From a checkpoint of a small transformer trained on Wikipedia: tied embeddings.
MLP neurons of a small language model. Each row is named by its layer, matrix (down: output weights) and neuron, and shows model dimensions 32-95. Each number is 128 + 32 x the weight over its row's rms, rounded and kept within 0 to 255.
A block is one neuron, or neurons of one layer that tend to fire together. After each block is what it responds to, as a language model described it from the Wikipedia text at the highest values.

L6.down17 [ 85 166 162 144  89 147 133  91 122 162 176 106 133 129 107 105 103  86 134 125 198 106 147 151 135 150 111 127 108  77 160 150 122 111 122 138 115 166 129 131 138 199 127 180  75 126 110 140 157 145 186 102 158 107 141 174 133 167 137 188  79 158 121  79]
L6.down23 [155 156 136 141 118 136 118 106  60 157 104 210 171 157 114 123 113 117 145 101 179 153 132 111 126 129 136 146 180 126 157  55 150 150 178 108  99 174  74 105 151 106 138 173 125 112 160 149 115 164 167 105 126 153 128 106 153  61 132 189 193 142  42 119]
L6.down64 [ 94 102 134 118 107 160  92 101  63 108 116  98 157 151 161 132 104  70  96 137 146 129 168 108 132 192 152 144  96  77 153 124 151 106 146 129 111 109 164 132 125 142 123 198 105  88  99 127 115 140 141 113 115  95 133  94  78 129 119  94 130 147  92 129]
L6.down533 [113 187 111  95 100  72 106 143  85  68  63 164 168 134  94  96  79 148  95 168 143 153 153 146 100 119 128 129 152  72 143 143 112 143  86 165 107 145 175 187 159 129 158 114  75  86 134 109 163  81  86 130 120  90 163 168 166 100 150 121  99 106 112  89]
L6.down575 [175 138 160 153 126 135  96 130 170 147 151 154 126 174 135  89 137 176 128 147 101 168 115  60  99  89 190 137 113 134 156 151 129  92 155 156 138 151 122 156 140  74 131 129 128 148 156 113 190 194 167  95 122 129 139 100  96  91 137 132 153 185 160  77]
L6.down634 [ 81 149 136 112  97 110 177 122 117 166 138 165 136 130 118 135  87  59 127  94 164 122 118 146 124 134 109 150  59 149 124 190 159  70 118 107 119 119 110  99 160  89 154 168 154 143 148 148 150  78 168  98 167 138 117 112 108 111 182  85  86 158 163 100]
L6.down722 [127 128 130 138  95 114 162 116 128  51 182 100 132 167 124 200 180 189 112 157 120 171  90 126 147 173 151 121 114  64 109 179 177 124 113 123 141 137 143 141 161 140 100  91 161 163 132 167 140 114 154  89 139 114 111 116 103  89 147 138 172 157 106 114]
L6.down756 [113 140 104 132 129 100  96  93 122 101  48 125 106 129 125 170  59 100  61 186 100 123 131 157 164 102  85 132 112 136  97 112 146 145 133 130 109  69 139 184 124 194 209 176  83 101 126 140 170 108 157  73 140 130  28 127 122 104 102 157 114 153 115 149]
Prenominal modifiers and determiners

L5.down524 [151 133 147 111 142 166  90  49 149  74 159 136 126  79 136 113  99 170 200 153 137 176 131 106 175 137 161 115 187 213 130  76  39 115 146  55 126  89 130 130 159 130 163 142  79 105 145 133 145 178 111  91 142 150 131 129  80 158 187  65 165  78 137 158]
Space before quantities

L5.down235 [131 183 144  94 136 164  86 152 129  93 187 146 138 118 102 126 117 131 150 105 114 151 155 144 123  91 149 142 130  78  78 139  87 130 129 166 145 128 165 135 153 143 106  73 125  68  91 111 142  92 162 136 120 156 151 109 145  27 149 127 123  97  96 123]
Determiners and quantifiers after verbs

L6.down267 [141 130 137 114 151 148 155 132 113 107 114  79 139 148 137 115  81  89 122 170 115 124 113 112 125 136 149  69 116 159 102 148  85 122 141 134 174  93 126 125 133 154  84 165 182 154  71 118 107 121 238 191 149 177  91 132  82  87 140 132 105 129 177 131]
L6.down284 [118 122 125 147 123  85 125  86 143 164 107 153 181 156 145 155 169  86  95 206 166 148 148 112 181  74 100 113 122 125 112 104  99 151 115 146 138 124 168 128 150 149 157 158 103  91  80 199 115 153 179  96  96 190  99 166  50 159 102 126 107 137 130 120]
L6.down479 [184 128  82 149 116 105  89 133 119 143 175 133  86 112 127 156 129 129 128 116 120 145 125 141 159 145 100 112 150 137  98 210  99 137 213 132 138  95 187 149 111 112 134 172  91 186 110 108 156 131 126 146 126 172 172 140 117 121  75 151 122 106 166 158]
L6.down580 [138 132 141 144 108 113 119 137 106 120  89 116 184 162  91 125 141 133 154 133 137  77 147 108 141 171 107 125 153 206 125 121 122 157 159  63 137  58 108 120 152 107 113 125 120 110 101 162 136 140 106 140 130 136 115 189  94  98 139 148 183  94 175 127]
L6.down674 [102 111 120 147 135  70 129 135 154 157 136 134 172 120 137 108 138 107 117 132 164  85 146 109  89 120  96 133  99 179  89 116  70 137 121 107 153 185 171  81 117 102  85  96 146 108  81 109 127 141 186 113 110 137 114 181 134  93  95  97  97  65 169 142]
L6.down676 [ 98  99  66 159  55 136 126 122 122 130 138 120 114 116 215 142 133 102 117 110 115 178 157 136 158  78  89 157 141 163  82 179  71  93 113 140 147 171 112 141 153 144 112 153 104 150  59 104 109 133 111 111 116  74  96 199 128 123 151  93 114 133 160  98]
L6.down699 [161 139 153 106 128 143 145  75 109 169 146 181 121 162 127 141 115 130 123 157  93  69 146  98 103 103 127 143 139 197 135 216 151 165 127 128 162 164 118 184  97 135 144 101 157 156 107 105 118 151  59 114 127 115 164 100 161 148 118 229 140 134 122 129]
L6.down728 [153 163  79 145  67 119  93  89 136 119 137 125 123  63 159 190 201 120 141 134 139 124  94 138 107  96 144 122 197 189 135 188 112 121 115 127 146 126 105 112  68  98 105 137 108 147 210  94 120 149 180  96 123 119 140 125 126  89 112 140 171 193  66 155]
Occupation list separators

L2.down76 [129 129 116 134 137 178 105 143 175 111 169 196  79  81 105 147  89 189 140 110 131 177  48 139 182 119 143 131 146 129  56 151  99 121 132 163 143 138 131 145 158 112 125 123 154 119 133 204 104  73 135 128  99  95 117 175 125 138 133 108 173 130 148 106]
L2.down142 [ 55 187 185 120 109 106 145 148 154 104 110 112 162 208 226 114 143  99 125 136  93 112 145 128 109 146  39 136  41 111 141 156 127 151  99 154  99 175  98 129 116 104 101 188 118  95 146 135 122 128  95 136 168 186 157 144 152 106 115 148 104 150  86 150]
L2.down174 [137 143 142 150 111 152 123 107 131  85 165 115 122 154  90 133  84 151 106 117 116 126 159 168 138 118 174 197 132  85 100 129 124 119 165 100  90 186 158 118 199 139 129 100 110  96 114 103 157 103 182 200 161  82 134 122 128 158 141 150 111 142 141  78]
L2.down253 [146 154 158 143 108 101 140 131 128  80 128 146  71 152 150 121  97 249 123 103 144 146 141 138 141  71 121 184 144 161 117 137 126 113 206  88  83 124 134 131 154 109 121  97 171 142 141 152 101 189 146 102 130  84 108 120 108 118 119  95 142 148 136 127]
L2.down329 [126 131 149 136 106  90 116 101  66 126 137 117 153 160 101  93 115 175  59 151 125 151 145  68 126 116  70  72 136 138 112  82 100 129 101  96 126 129 127  89 118 113 191  91 113  63 164 134 106 143 157 102 124  88 174 136 155 114 136 151 104 186 159 153]
L2.down374 [152 141 147 116  87 150 137 100 146 107 135 131 143 136 189 115 145 136  88 134 177  70 169 159  82 217 121 128 146 108  95 100 131  94 126 123  79 109 142 164 150 137 176  68 184 143 184 108 128 150  54 131 117 165 194  68 157 112 173 168  76  83 115 143]
L2.down554 [138 137  79 129 134  72 106 163 137 136  89 163 110 121  88 140 144 145 116 132 157  74 139 145 141 107 128 121 153 193 128 127  86 143 111  91 119 193 164 153 206 109 137 173 119 181 125 182 145 120  95 144 108  85 146 106 113 175 129 118 117 133 147 160]
L2.down708 [126 123 192 155  55 115 125 155 103 156 144  95 114 125  76 109 116 128 121 136  94 163 132  66  88 150  98  85 111 143 122  91  99 173 127 171 144 123 131 139 126 115  85 124 115 134 105 160 165  68 143  93 111 150 123 128  29 114 123 103 138 164 143 185]
Bare space before structured data

L5.down500 [149 141 128 164 114 172 104 124 167  95 112 110  87 107 127 118 136  73  86 150 125 158 149 109 124 182 119 140 158 101 146 183 169 183 140 142 166 101 119 127  98 118 161 103 126 198  89 132 148 123 156 121  87  88  77  98 119 112 144 143  95 150 140 103]
Music credits and sections

L2.down31 [115 111 109 178  64 189 169 126 127  78  81  75 168 176 143  74  94 119 113  92 185  85 131 107 169 169 147 104 201  83 124 160 104 183  96 114  91 167 103 104 224 170  86 225 105 119  87  88 122 126 187 158 117 128 174 124 126 146 154 128 114  90 156  99]
L2.down68 [133 133  96 126 126 152 143  80 110 152  98 126  95  96  91 140 127 143 109 114 114  88 120 145  89 136 140 105 158 140 110 145 110 128 151 167 118 124 116 127  77 113  53  58 163 105 137 143  98 196 110 175 113 130 162  71 166 125 176 132 109 135  72 102]
L2.down333 [ 67 162  99  87 146  91 160 150 100 204 101 111 138 140 121 110  68 126 123 135 164 152 176 125 111 146 129 104 135 131 137 111 113 179  96 150 148 163  45 109 114  48 184 138 147 113 154 129 121 152 119 163  83 156 197 141 172 117 109 129 105  59  46  92]
L2.down375 [155 146 114 112 108 171 169 175 150 102 122 124 126 163 138 147 162  99 137 184  54 140 193  76 138 147 119 171 168  97 119  67 134 147 167 171 131 104 152 124 131  98 115  60 111 128 107 129  73 145 142  99 112 148 154 117 118 155  99  98 148 152 179 160]
L2.down534 [132 189 109 127  76  93 127 165 141 105 101 192 153 145  65 138 107  75 140  93 114  99  90 165 150 129 107 142 141 129 132 173 112  99  96 128 104  80 134  98 217 189  75 139 149 144 130 128  92 104 159 151  65 179 164 141 107  68 169 120 154 168 160 143]
L2.down553 [ 97 135 137 147 134 186 103 132 112 153 108 123 160 164 141  71 147 165 117 133 152 173 174 113 154 114 127 105 119  73 101 116 139  73 144 149  81  85 128  87 183 122 116 198  90  75  85 101 173  86 122 149 104 102 130  86 192 134 170 118 103 153 115 177]
L2.down573 [100 174 144 142 136  75 113  91 155  95 128 157  56 148 172 147 129  85  95 173 138  97  96 130 136 142 137 151 140 160  77 166 147 102 123  95 193 121 148  49 204 144 154 156 146 151 112 175 110 115 139 109 143 185 129 163 116  97 124 129 154 202 137  97]
L2.down731 [133 112 110 141 136 148 121 101 171 168  90  81 131 177 104 115 121 139 115 133 133 160 124 189 161 150 106  97 146 151 105 124 148 122 138 111  76 114  88 119 155 141 104 149 134 130 192  72 123 115 218  97 166 135 166  63 137  75 171 187 119 143 120 120]
Possessive 's marker